config.toml
num_key_value_heads = 1
norm_place = "pre"
extras = ["capped logits"]
init_std_o = 0.0
init_std_down = 0.0
optimizer = "muon"
learning_rate = 0.0113
max_grad_norm = 1.0
decay_fraction = 0.861
decay_shape = "linear"
dataset = "wikipedia_en"
MLP neurons of a small language model. Each row is named by its layer, matrix (up: input weights) and neuron, and shows model dimensions 16-143. Each number is 128 + 32 x the weight over its row's rms, rounded and kept within 0 to 255.
After each neuron's rows, "fires on" lists the tokens most often at its 100 highest values on Wikipedia text that the model never trained on.

L4.up791 [127 163 139 109 137 138 119 123 147 137 143 181  84 137 119 104 144 156  89 174 164 124 169  90 136 169 143 142 125 107  91 148 114  79 130  79 127 175 138 148 186 170 135 113 165 106 184 130 203 128 159  84  78  88 161 105 116 153 174 137  71 110  49  88 157 136 120 156 110  88 155 117 103 177 114 107  68 112 169  68 161 184 118 140 142 118 157 155  87 137 131  93  88 206 172 148 148  90 124 153 121 159 133  82 168 132  93 157 189  87 142 131  50  93 126 181  86 123 137  86  25  90 119 137 157 143 117 169]
fires on: " it", "ed", " away", "ing", " up", " them"

L12.up593 [144 178 161 148 105 169 126  99  97 152 155 124 134  95 155 147 171 112 123 133 126 123 143 169 137 130 101 134 140 198 113 131 114 101 151 165 132  91 148 122  70 131  97  90 152 138  84 104 183 116 117 170 105 126 112 137 103 153 158 182 173 138 134 132 136  96  75 150 140 120 109 178 191 156 128 125 147 138 159 140 147 138 110  61 126 111 124 153 120 101 133 120 146 147 143 125 195 140  90 171  80 138 154 167 124 167 103 117 102 120 170  72 111 101 169  95 156 153  95 165 149 101 154 146 108  79 173  85]
fires on: " (", " ", "2", "1", "0"

L6.up433 [ 98 113 133 138  90 176 151 124 143 169 133  30 125 103 104 126 174  92  69 115 163 155 130 118 140 155  38 156 183 142 112  90 117 114 117 100  97 148 144 181 136  92 185 141 116 123 102 162 193 134 161  93 140 118 147  77 146 179 133 139  97 122 110 171  76 155 162 163 108  85  95  74 130 178 142 107  87 157 136 217  96  96 109 120 101 147 115 125 173 162 130  89 123 129  81 136 169  85 111 156  85 111 131 139 112 153 176 129 139 136  85 155 128 154 128 149 110 120 135 114 135 114 142 112 150 143 137 160]
fires on: " |", "|"

L8.up249 [ 80 167 126 178 118 169  53 107 128 111 130 122 123 142 134 108 165 179  89 111 126  67 158 136 137 106 126 156 103  92 136 151 161 168 157 133 164 145 174  93  74 151 137 214  66 139 116 139 113  76 167 157 165  77  97 131 127 172 149  73 164 123 122 142  80 139  59 145 135 151 204 126 185 115 139  96 144 140 168 179 152 164 107 145 161  96  77  97 124 152  97 128 117 125 157 103 171 152 100 126 116  90 153 168  94 149 104 111 126  84  76 108  84  63 109 109  84 144 114 159 105 148 158  52 161 147 121  89]
fires on: " and", "1", "2"

L5.up816 [190 179 126 114 130 110 122 148 123  95 145 128 135  84 139 104 133 108 127 128 100 137 107  86 146 131 157  99 201 125  67 122 131 153 164 148 123  92  93 120  62  91 255 162 106 141 133  98 199 109  80 136 173 123 214  67 167  86 178 135  91  92 147 123 137 146 118 145 135 118 104 106 130 181 164 128 149  98 125 170 198  67 152 159 175 112 128 107 157 151 105 191 126 135 151 163  96 119 154 150 122  68 165 124 135  73 123 141 127 138  69 203 175  59  99 145 111  90 135 161  96 110 115  47 122 126 178 120]
fires on: "ed", "d", "ated", "led"

L8.up1020 [112 113 154  82 141 140 154 137 168 142 175  97 105 134 134 170 165 106 101 125 108  90  92 140 123 128 157 122 128  61 175 151  97  84 128  96 111 129 129  84 139 116 173 129 115 121 121 127 110 152 164 162  70  92 197 119 200 121  72 160  48  99 157  91 131 133 134  56 168 130 207 136 166 138 121 157 166 123  88 143 119 166 110 125 117 127 114 125 145 141  88 104  79 164 129 169  43 118  92 170  90 157  62  74  72 144  80 119  84  99  80 112 172 163 165 101 194 137 128 121 119 111 150 121 153 107 157 103]
fires on: " de", " It", " in", " like", " among", "di"

L5.up837 [147 145 172 136 156 200 149 119 151 123 139 130  78 120 106 132 105 127 144 124 100 121 198 107 121 126 145 132 165 146 115 138  70 102 129 155 128 129 137  76 130 118 143  72 117 149 163 119 142 180 167 134 216  90 169 111 200  98 109  65 127 105  97 144 163 103 136  97 166 170  77 149 125 131 157  95 144  82 118 165 141 131 149 150 153 145 175 134 141 148 119 148 112 134  75 112 124 119 100 188  89  73 141 200  99 136 136  90 118 181  85  96 138  47 173 120  90 102  52 113  66 127 123  98 145 146 132 119]
fires on: "en", "s", "ac", "im", " of"

L4.up538 [178 134 155 127 140 168  85 128 101  75  95 131 211  74 110 115 171  71 122 126 143 136 148 108 130 114 111 153 100  94 110 190 131  98  86 144 111 101 109 101 112 106 130 142 125  82  65 154 122 136 117 159 201 135 107 139 108 133 118 125 148 110  92 104 116 128 129  86 164 165 152 171 104 137 136  78 173 124 148 113 163 141 148 134 113 166 125 162 117 115 104 141 180 163 114 129 134 175 169 140 166  98  89 114 124 111  93  74 187 103 169 148 119  99 155  35 101 104 104 107 115 116 131 131 142  98 158 124]
fires on: "en", " of", "in", "ar"

L8.up433 [126 101 163 169 151  83 109 147 203 150 154  88 140 136 151 158 133  79  77 240 186 154 123 128  89 146 168 148 143 122  75 150 135 134 171  86 114 187 146  97 115  64 128 148  93 142 107 174 159 116 176 117  59 147 144  93 124 141 148 147 121 132 126 166  54 102 195 171 134 116  82 108 117 167 124 145  80  98 127 150 102 156 210 114 109 119 187 161 125  89 154 109 190 136 150 104  81  66 142 131 147 100  87 157 128 129 140 144 111 108 144 163 141 176 127 166 139 147 109 143  65 115 185 122  67 113 222 189]
fires on: " |", ",", "\n"

L8.up511 [123 128 161 151  52 171  89 123  97 155 150 143 114  37 106  78 150 142 152 130 146 135 223 174 128  96 121 135 107 109  93 112 170  89 105 100 136 154 218 132 156 136 152 201 127 114 143 157 125 185 152 126 143 135 134 155 119  94 148 169 135 107 121 218 123  78 145  84 152 115 156 119  88 126 124  96 189 141 122 174 169 158 141 167 159 107 103  84 136 171  92 127 123 104 103  97 146  85 148 167  74 106 124 141 118 130 110 162 114 106 158  46 107 105 113 132 189 145 159 149 102 138 188  92 124 143 167 106]
fires on: " and", ",", " or", " of"

L6.up612 [109 132  95  99 161 168 120 146 143 136 122 166 207 112 131 117 121 159  92  92 120 131 177 125 150  72 135 171  60 155 112 227 108  76 145 145  80 112 149  97  90  99 146  62 137 138 151 169 114  76 118 188 186 101 131 134 147 100 114 152 103 120 102 120 146 164 150 110 160 134  95 176  99 153 119 141 153 150  86 116 140 102 137 155  77 176 191 179 101 112 124 164  76 129 161 126 121  83 143 153  93 145 111 193 122 135 120 132 115  83 128 147 129 163 108 105 152 142  56 107 105 139  83 108 140 122 143 101]
fires on: " over", "der", "ar", "in", " Over", "n"

L8.up7 [137  96 197 109 110 127  75 111 142 132 119 146 102  66 180 112 141 158  59 169 172 148 142 160 114 128  95 178 133 117 135 159 117 134 158 123 116 168 102 119 129 118 140 136 103 160 135 165 169  86 186 124 114 111 160  99 152 134 159 102 116 116  91 155 122 141  86 184 147 136  56 146 174 148  88 120 116 141 110 164  58 104  89 116  51 162 117 162 156 137 102 123 115 169 113 154 110  63  99 148 118  70 102 116  69 171 109 115 117  99 148 131  89  80 132 142 161  87 115  91  84  96 156 109  73 129 144 161]
fires on: "|", " |", ":"

L2.up702 [132 113  91  89 117 152 149 129 121 103 131 145 135 142 121  70 156 121 127  84 125 136 136 173 130  68 112 103  64 153 138 163  74  99 118 121 105 146 111 111  97 129  92 160 114 150 150 108 209 119  89 103 144  98 140 112 135  94  81 152 108 111 139 137 141 137 130 113 171 170 105  74 127 117 147 105 132 235  97 129 118 141  75 147 117 142 166 190 110 148 105 119 156 136 120 140 178 190 134 173 150 180 118 183 117 106 144 127  93 103 152 123 155  79 119 200 131 131  64 110 149 136 181  90 139 161 193 121]
fires on: "o", "ro", "i", " mm", "ri", " cm"

L2.up651 [122  73 152 158 129 176  53 181 129 109 170 120 120  92 137 142 123  94 130  80 119 128  73 109  97  95 101  99 167 108 214 126 146 135 159 136 146  62 116 102 176  95 154 138 138 114 133  77  96 132 135 163 124 201 133 136 167 128 154 124 122 144 128 190 126 127  75  73 210 114 157  84 181 120  84 100 137 151  90 124 126 163 126 135 126 122 122  93 113 116 146 106 134  78 102 152 158 115 125 131 180 137  96 150 121 189  55  61 133 104 119  55 148 159  83 111 172 139 162 137 138  67 110 130 153 149 141 125]
fires on: "s", "at", "i", "-", "=", "p"

L10.up737 [ 63 111 158  98  87  98 126 143 108  97 111  59 111 159 139 136 119  88 117 139 179 113 198 140 147 136 179 161 161 145 107 155 109 135 129 125 183 161 109 166 131 120 129  35 235 180 104 107 122 109 153 121 185  96 176 102 158 114 165 103 120 100 122 104 118  97 114  89  56  99  98 119  84 148  89 185 149 103 129 135 136 138 127 146 168 123 144 107 114  97 127 111 116 125 131 111 135 137 149 135 149 179  73 130  98  84 150 118  98 117 184  87 133 178 122 105 130 117 106 141  98 166 107 149  53 159 101  91]
fires on: ",", "s", " that", " who", " which"

L5.up213 [157 151 142 134 119 119 130 126 139 113 124 123 129 140 119 176 126 126 121 135 187 163 115  57  45 164  86 148 106  97 164 148 131 106 137 153 137 129 122 136 103 170 138 112 100 147 162 123 112 101  91 134 111 182 177 166 101 178 115 148 129 134  65 130 124  94 122 135 173 118 134 145 125 127 148 158 225 174 108 126 156 117 115  79 163 160 101 132 146 183 168 156 125 143 173 202 126 168  88 131 102  73  92  96  71 143 123 139 123 110  94 130 128 126 128 106 150 177 113 113  75  87  97 143  59 154  86  99]
fires on: " the", ":", "al", ".", "n", "ian"

L9.up6 [155 128  87 153 120  85 124  43 141 132  99  51  77 130 156 161  17 172 148 126  98 129 124  67 100  93 134 137 158 139 158 130  86 160 145 136 107 141 140 187  80 127 141 132  98 128 117  66 175 131 157 104 113 130 109 131 116 117 133  91 105 121 128 151 137 148 144 115  65 163 156  90  91 120 132  72 145 138  82 141 163 101 148  90 109 127 125 108  95 105 106 109 120  95 132 182 149 140 154 145 121 194 130 140 148 211  90 165 206  79  95 175 135  53 106 144 150 117  97 149 107 114 127 110 113 142 123 132]
fires on: ".", "-", ":", "|", " |"

L4.up216 [104 167 107 112 139 181 200  93 112 133 138  84 140 133 114 160 154 160 104  76 129 101 138 111  91 114 111 136 113 104 140 157 127 139 151 100 215 146 230  99 130 134 190 131  93 142 152 102 117 129 122 144 167 141  80 143 162 112 126 106 116 167 165 105 193 141 102 104 112 184 146 157  70 113 133 109 147 146 138 185 119 131 141 114 203 122  84 108  78 138 135 164 139 118 157 134 159 144  86 146 106 139  80 149 137 161 106 132  88  90  99 109 197 143 129  87 126 140  79 161 179 123 199  74 139  63 148 120]
fires on: " and", ":", " including", " at", " based", " played"

L9.up346 [157 131 132 221 191 130 134 123 104 114 149  90 151  87  83 143 151 126 133 140 141 167 110  85 105  84 122 129 107 148 162 113 115 134 125  85 118 171  69 109 148 205 155 144 116 171 107 149  87 162 155 159  87 147 133 168 182 140 101 144  94 134  80 190 130 112  78  73  94 162 143 103 107 129 106 124 118 101  96 111 105 155 165 164 143  89 123 108 134 220 132 168 133  67 174 154 151 118 120 179 133  86 122 126 107 142 141 129  56 141  40  98 102 126  80 146 135 101 150  62  91 103 121 112  45 158 149 180]
fires on: ".", " ex", "s", " and"

L9.up320 [130  59 115 160 128 151  97 126 137 138 102  83 163 137 134 144 135 129  36 122 106 164 141 136 103 102 110 153 166 173 107 152  94 108 164 101 110 149 108 201 123  73 162 149 123 129 169 149 148 142 147 109 163 147 115 128 179 133 132 128 103 161 155 162 117 194  84 174 148 122 105 129 140 163 119 145 149 138 113 120 120  87 102 120  51 154 111 161 153 160 104 180  84 143 126 141 115  97  89 156 130 161  86 160  82 177  56  99 127 113  79 100 101 151 150 140 124 110 147 136 128 138 160 171 120 190 116 156]
fires on: " |", "|", ";"

L4.up702 [126 122  95 149 135  95 130 106 137 137 161 151 126 113 175  86 154 147 124  62 163 160 129 130 136 140 156 163 118  83  70 144 105  70  74 174 103 165 117 109 152 103  88 131 182 120 125 153 171 119 151 117 102 142 151 149 119 140  45  69 106 209 143 107 172 149 127 175  59 213 114 111  87 125 125 150 115 115 177  74 128  99 136  81  93 139 145 120 184 156 126 169 113 139 124 204 132 158 123 175 106 163 110 121 180 116  80 141 180 117 166 181 138 119 117 132 132 132 126 164  75 110 126 148  98 130 133 158]
fires on: ".", " of", "ical", " St", "ing", "an"

L6.up664 [ 60  96 156 151 108 104 111 145 117 143 143 119 148  76  73 152 166 111 188 126 144 108 114 139 107  90 197 166 125 181 155  97  94 129 151 117 183 142 144 192 114 113 104  94 118 166 140 144 150  85  83 128 163 128 221 120 196  97 169 169 150 117 106 114 141  94 152 168  61 138 154 129  90 162 162 130 165 102 121  97 119 133 111  70 110  76 171 144  93 183 116  78 187 176 117 103 132  87 112 119 108 164  79 137 105  93 147 106 159 130 114 131 140 108 142  92 129 133 137 121 115 113  66 106 172 174 104 109]
fires on: ",", " who", " that", " which"

L12.up318 [ 90  79 102 116 174 146 100 128 162 106 135  85  82  74 164 173 140 219 165 147 116  70 166 139 157 210 151 127 118 140 145 189  92 175 162 117 147 128 141 147 156  90 156 167  77  96 153 167 158 136  73 102 152 109  97 153 104 110 137 160 168 170 103 105 121 192 159 125 159 163 159 137 154  59 123  89 107 124 164 132 194 120 164 159  87 128  90 133 118 159 126 118 113 173 174  85 200 146  89  53 113 131 138 186 134 169  61 125 165  91 143  91  97 133 112 133 129 136  97 152 116 117 122  92 114 146 135 140]
fires on: "\n", ",", "1", "2", "4"

L4.up372 [158 161 119 162 162 166 130 155 167 167 102 161  95 116 140 100 136 113 135  95 152 167 153  78  72 134 156 109 133 141  63  89 133  89 128  93  95 131 154 131 129 119 145 109 113 122 194  99 126 135 115 119 118 124 162 139 155  98 136 122 101  99 143 151 165 105 153 147 168 156 108 135 100 138 108  89  75 139 121 152 183  83 151 130 182 190 161 142 169 118  98 111  86 189 148 121 114 139 158 109 107 111  66 136 215  79 103 146 151 132  75  86 142 140 122 208 116  93 200  98  92  56 148 103 148 153 146  88]
fires on: "e", "ing", "ed", "d", "s", "se"

L6.up216 [116 185 148 138 142 152 127  96 118 123 152 132  78 169 131 117 141  98 132 102 173 151  90  83  77 143 130 106 126 139  73 177  94 179 188 125 108 164 146  67 154 157 116 113 137  89 133 201 123  72 156 176  93 106 128  54  80 145 110 108 104 138 108 102 192 150 180 141 142 178 141 169 106 141 169  88 199 140  89  70 120 112 109 160  82 116 132 105 130  88 114 162 102  91  61 153 162  76 183 144  65 145 115 106 111 117 144 112 184 155 123 137 129  70 112  91 150 186 120 175 135 118 134 123  93 131 149 157]
fires on: "0", "5", " of", " time", "ty"

L9.up695 [120 171  87 119 148 123 133  77  95 150 138 143  72 135 157  58 151 111 132 146  70 122 114 149 114  85 144 147  96 161  91  93 150 126 119  74 182 176 134 143  81 109 100  99 147 114 141 116 125 192 111 155 190 131 159 117 113 150 103 180 154 169 129 164 118 115  81 124 104 143 138 122 109 102 191 129 155 157 108 104 162 117 162 107 108 128 157 130 105 161 184 138 141 130 130 128 151 128  99 105  86  80 112 160 106 178 104 209  94 114 101 144 169 109 155 141 148 128  91 121 148 182 115 112 146 133 136 153]
fires on: " &", " and", "\"", "il"

L2.up942 [156 140 173 128 111 131 153 159 111 152  98  98  75 102 139 166 112 102  77 144 119 115 115 122 105 111 122  84 135 121 121 159 197 141 135  79 179 134 150  87 149 164 146 166 131 139 179 129 128 134 167 161 173 183 200 171 118  93 156 107 168 138 127 128 109 141 101  90  55 102 115 213 149 113  57 133 123 142 105 177 165 106 117 120 138  82 137 146  92  46  81 137  93 193 133 113 101 144  75 131 164 137  85 140 175 125 137  89 138 163 110  88 135 129 113 120 124 193 127 120  91  81 142 111 135 122 133 101]
fires on: " gr", " Hu", " new", "'", "gu", "’"

L2.up594 [128 142 179 128 120 107 140 121 115 146 175 139  99 140 129 129  97  94  91 176 139 154 126  63  92 153  93  85  57 130 114 146 138 119  87 202 173 125  90 124 105 193 173  94  69 159 120 129 131  90  85 160 149 149 129 210 154 115  60 152  66 149 128 124  91 183 162 139 113 169 151 132 154  73 107 154 107 165 142 129 124  95 160 173  66 205 122 187 139 156 142 128  98 130  74 125 118 126 143 175 137 137 184  88  92 114 130  94 138 177 193 181  94 143 104  81 120 143 163 136 100 115 139 132 167 131  73 148]
fires on: "tri", "ham", "com", " Tri", " Sol"

L8.up1007 [115 138 164 186 170 142 130 146 165 121 146 136 105 137 147 201  86 107 130 152  89 138 122 130  98 173 130 125 143 148 116 130  65 134 107 169  89 154 164 112  86 184 130 123 152 117 115 144 202 192 123 123 113  99  91 125 138 174 144 147 142 121 119  73  97  91 128  78 134 102  73 164 192 156 144 145 109  89 140 124 121 105  94 143 121  53 163  82  93 126 154 130 121 130 118 119 129  83 111 185 127 126 105 162  88 168  67 109 155 124 146 119 156 123 133 100 134 189 168 110 133 128 166 109 115  59 136 109]
fires on: " |", " ", "im", "cc", "1"

L6.up48 [134 118 149 189 201 171  94 172 118 126 121 100  95  95 114 118 117 129 110 111 160 131 126 150  78 180 157 116 143  41 140 112 127 119 138  99 135 110  84 132 130 215 107 164 154 147 106  84  77 169 153 130 143 154 115 178 124 154 101  95 156 117 162 149 147 132 106 154 138 140 139 126  70 136 101 105 180 145  85 165 164 144 185 151 186 125 168  79 140  77 215 120 133  83 138 124 130 126 157 146  96  82 172 146 140 122 145 123 110 135  61  94 144 146 119 172 114 103 143 159 106 110 139 154 140  90 119 145]
fires on: " and", " while", ",", "s", "==="

L9.up741 [157  98 144  87 121 142 132 122 150 146 155 136 149 151 136 206 195 128 153 128 142 139 139 118  95 171 184 120  89 170  88 101 113 110 167 122 129  70 220 136  38 136 103 100 120  83 127 120 169 162 154 156 109 120 150 137 153 155  96 136 132 136 185 133 132 118 141 125  81 151 130 122 157  98 118 133  68  88 137 125 131 136 162 116 132 127  95  77 116 103 144 154 117  98  90 126 121  81 123 159 150 145 135 112  57 118 136 118 147 136 149 144 152 133 136  94 145 224 147 147  53  99 125  88 179 113 170  91]
fires on: " |", " of", "á", " "

L9.up450 [125 135 144 165  77 114  96 173 177  93 222 135 123 129 126 158 167 125 159 111 155 137 127 139 175  89 153 132 213 130 124 204 153 126 156 177 126 120 125 101 127  96 178 132  93  94 135  95 127  94 143 155 133 133 112 162 180  70 132 161 109 128  98 127 144  81 158 122 155 120 179 169 104 179 118 113  86 111 115 142 145 119 101 130 120 161 158 101 133 146 131 131  75  87  93  83 146 154 143 134 155 139 130 164 136 124  83 153 123 151 106  96 113 124  90 101 186 137 164  88 130 129 111 132 133  84 168 101]
fires on: " W", "s", "W"

L6.up330 [163 148 108  97 142 120 154  99 108 119  74 181 113  60 129 128  88  91  23  55 142 112 147  98 132 138 174 145 117  66 171 174  95 138 168 160  86 142 110  98 168 124 111 127 160 146 125 134 113 157 180 158 129 120 157  51 179  86  43 169  68  29  83 170 126 120 139 120 130  98 152 130 100 193 129 157 124 175 148 135 112 152  98  84 136 122 139 133 167 168 145 112 106 158 130 164  83 133 131 122 151 132 109 130 160 149 151  64  93 112 157 133 112 132 119  96 129 193 115 114  91 117 115  94 171 131 100  68]
fires on: " not", "ly", "$", " series"

L4.up729 [105 135 176 141  78 100  89 135 106 162 191 117 113 119 134 132 191 120 163 122 163 119 124  89 128 125 141 101  92 150 111 136 108 181 167 173 151  72 154 113 138 160 187 148  81  87 163 103 144 128 105 129 126 126 146 122 132 145 117 174  85 119  50 158 149 104 175 142 142 144 114 146 152 136 200 108 115 117 142  94  85 105 121 164 140 108 151 137 101 155 114  96  85 114  93  73 122 119  61 102  84 146 143 157 118 159 117 163 200  98 126 141 129  84 144  77  80  98 143 192 141 124 122 160 157 155 114 150]
fires on: "0", "ter", "er", "ty"

L2.up876 [103 104 108 137 192 157 152 125 116 158 150 150 116  80 150  81 150  96  52 107  51  93 195 117 129 120 101 110  72 126 110  86 145 129 123 167 153 107 122 121 139  36 129 115 124 117 127  62 114 107  84 119 130 132 142  46 157  79 153  64 111 132 119 145 134 116 183 109 128 108 114 139 140 121 155 148 133 115 105 101 108 127 146 171 153 153 178 103  68 146 128 166 159 155  84 133 133  88 159 149 126 171 114 180 176 134 105 108 149 123  90 114  77  87 188 121 131 132 136 138  97  64 131 166 148  63 128 117]
fires on: "s", " times", "ing", "=", " of"

L6.up662 [101 142 137 168  68 135 113  79 166 119 123  92  75 108 118  22  72 106 140 139 107 101 106 169 145 123 139  87 130 146 148 166 114  94 176 164 143 182 151 134 106 116 171 121 128  89  97 200 134  98 156 151 168 110 165 123 114 151  89  83 133 165 137 107 127  78 134 147 137 135 132 143 136 115 239 117 136 166 130 124 130 118 165  73  89 139  68 127 158  68  97 177 153 206 169 112 188 145 158 184 105 125 122 129  68 150 111 128 160 126 171 122 181 124 126 127 163 160 128 130 142 130 179  90 133 136 137 160]
fires on: " of", "0", "2", "1", "3"

L8.up513 [160 105 156 157 108 139 172 102 164 138  46 117 121  86 177 135 145 151  68 156 141  89 200  78 139 139 114 145 177 110 138 178 100 123 200  92 112 156 156 133 105 133 117 100 148 146 173 118 111 152 142 143  92 114 160 103 104 105 132  72 108 108 179 144 124 172  30 131 147 137 127 116 192 149 160 128 149  91  97 175 147 122  79 115 146 153 104 188 152 138 156 139 102 146 114  70 163 113  98 139 114  61  94  89 125 156  66 113 117 147  78 111 189 129 114 102 138  99 119 110 126 135 153 144 168  92  80 157]
fires on: " |", "lu", "ed"

L10.up359 [143 122 108 143 147 115 160 189 112 122 158 188  98 122 141 202 169 166 125 114 139 166 100  99  84 113 172 140 116  88 107 163 186 100 112  84 101 188 126 155 124  90 184 107 136  83 128 112 137 123 185  99 119 133 223 141 153 149 109 146 120 102 117 105 137 136 159 142  91 127 123 139 113  99 131 122 168 212 118  75 134 101 144 118 115 134 125  95 138 115 171 142 104 114 123 194  77 105  89 204 109  88  85 146 145 132 144  84 147 116 128 168 153  79 212  75 131 123 108 172 121  72 126 104  60 171 168 127]
fires on: ".", "S"

L8.up478 [146 150 112 135 102 137  59  74 149 125 150 165  93 133 169 145 106  86 107 129 212 130 130 115 157 123 126 108 135  63 135 113 101  82 142  73  99 159 124  89 176 145 146 124 140 142 146  94 125 168 144  98 126 122 168 134 168  99  79 173 135 126 126 131 141 110 172  92 114 130 106 168 125  92  80  83 129 101 130 150 169 143 148  93 133 118 137  69 114 215 136 130  99 111 131 102 140 139 135  93  98 129 134 172 156 168 164  99 134  94 104 102  96  93 127 124 192 181  73 119 119 104  73  97 120 112 141  37]
fires on: " to", " and", "ly", " not"

L6.up943 [156 121 114 144 170 155 170 124 154 146 193 134 164 163 175 139 148 138 166 175 133 134  97 135 122 173 139  91 122 145 145 117  81 134 125 135 143 155 141 187 201 113 117 110 109 110 141 148 200 118 109 155 136 129 173 137 172 110 167  80 119 122  95  83 163 138 100 168  94  68 139 136  52 130 127 136 167 163 136  80 113 133 138 173 145 129 114  99  37 105  60  85 129 175 172  98 136  70  78 155  61 118  84 136 138 109 110  95 146  55 107 126 127 156 102 105 125 141 144 118 124 103 132  72  75 162 132 149]
fires on: " who", " that", ";", " which"

L12.up442 [ 90 192  96 208 139 152 144 121 146 183 127 122 118 131 140 145 114 145 117 137 126 101 102 100  54 154 135 112 101 124 168 153  59 161 118 111 122 107 189 137 112 101 122 149  79 189 141 110 139  94 100 144 139  72 134 168 137 163 122  33 122 121 104 143 123 101  89  57  91 170  94  67 101 156  77 162 153  69 189  69 124 181 104 120 124 111 173 123 126 208 114 120 136 119  63 133 151 127 107 146 148 105 165 129 104 146 141 127 134  82 101 114 108  93 117 103 116 152 110 104  68 165 175 128 111 106 128  98]
fires on: " and", " but", ";", " as"

L9.up310 [100 148 119  82 161 107  98 183 139  79 125 145 171 133 158  95  96 109 190 130 141 134 145  94 143 119 115  88  76  98 139 115 119 156 124 138 101 162  48 131 193 125 108 133 135 159 184 110 147 147  52 125 110  67 138 143 153 145 138  91  36 119  80 174 143  99  76  88  86 162 126 166 151 151 140 116 135 180  85 117 150 123 122 147 139 143 142 152 126 171  88  63 111 151 119 126 144 185 140 200 120 206 142 153 114 143 122 105 116 120  73 152 124  95 147 101 102 165 149 146 150 109 104 103 134 163 168 127]
fires on: "i", "li", "ri", "e", "a", "gu"

L4.up208 [157 130  92 130 113 104 123  79 132 118 159 125 167 164 150 136 116 152  57  96 152 135 171  84 127 172 151  95  80 161 105 106  79  36  82  37 154 142  68 149  86  86 132  98 143 127 119 178  78 128 157 112 143 142 121 148 129  84 125 152 122 132 132 153 138 120 101 219  84 142 153  65 108  44 136 124 153 111 107 110 153 123 124 149  84 113 111 135 142 109 144 162  93 107 153 104 147  99 133 122 148  53 104 119 164 164 153 121 186 102 165 125 147 196  97 106 112 145  98  97 154  51 169  97 106  81 160 157]
fires on: "m", "-", "G", "t", "om", "u"

L12.up733 [163 131 137 139 115 101 107 115 137 122 153 106 119 109 187  75  92 101  93 122 136 106 209 169 119  96 175 138 115 116 101  36 167  95 107 163 126 125 153 140 111 128 124  65 117 145 154  87 129 154 135 154 168 134  75 122 174  98 175 138  82 148 176  98 114 170  77 147 106  97  55 123 105  92 150  89 128  91 118 121 125 121 165  61 155  92 114  63  51 151 186 157 137 144 106 109 115 127 125 190  54  80 135 147 159 139  60 123  86 160 175 119 184 151 145 167 148 140  89 169 100 163 119 155 102 109 132 143]
fires on: ",", " ", " and", " &", " v"

L10.up799 [122  94 148 138 139 129  43 116 178 186 141 138 161 177 137  93 160 150 151 100 180 125 152 117 113 124 153 144  89  70 148  98 139 109 134  88 128 162 122 148 116 145 173 147 134 124  93 146  89 136  77 162 126  44 150 157 148 138 113  93 104 149 122 136  52 122 129 158 111 122 144 142 135 141 162  88 111 175 125 154 130 167  95 177 151 117 148  70  99 151 123 144 111  65 169 102 168 132 136 134  87 107 167 155 162 160 164 101  96 137  63 115 107 126  98 112 130 136  61 179  50 125 139 143 113 107 103 164]
fires on: " and", ",", " in", " of", " &"

L10.up9 [122 182 125  95  83 149 113 131 150 147  91 130  76 118 160 105  72  97 211 130 127 116 107  73 133 172 162 140 128 150  58 126  97 128 115 132 158 167 134 144 137 165 173  91 111  96 104 156 130  76 133 118 154 136  89  93 121  93  73 121 147 161 199  94 112 126 130 119 147 151  97 174 130 152 125 128 104 118  88 125 150  92 114 114 109 152  96  65  79 134 114 172 122 155 147 107 150  89  89 174 109 133 122 155 101 170 147 107 154 132 131  76 185 108 109 170 117 141  85 140 164 128 146 136 126 112 107 133]
fires on: "0", " long", " with", " of"

L9.up452 [104 156 165 144  90  67 145  87 140 132 146  75 108 188 130 139  88 168 125 139 107 167  91 149 116 131 111 164  80 185 105 121 110 143 167 122 103 128 143 116 187 158 138 123 105 124 118 160 125 128 159 163 121 109  91 120 128 124 146 114 117 180 138 145  77 120 193 155 133 114 215 194  46 103 131  99 144 133 124 103 132  86 122 128  88 126 123 179  94  94 112 147  91  60 159 145 168 127  91 112  92 135 105 134 164 175  50 172 170 128 112 127 102 143 153 166 143 119 110  73 119 131 119 129  97  57 149 141]
fires on: " (", " |", ":", "-", "h"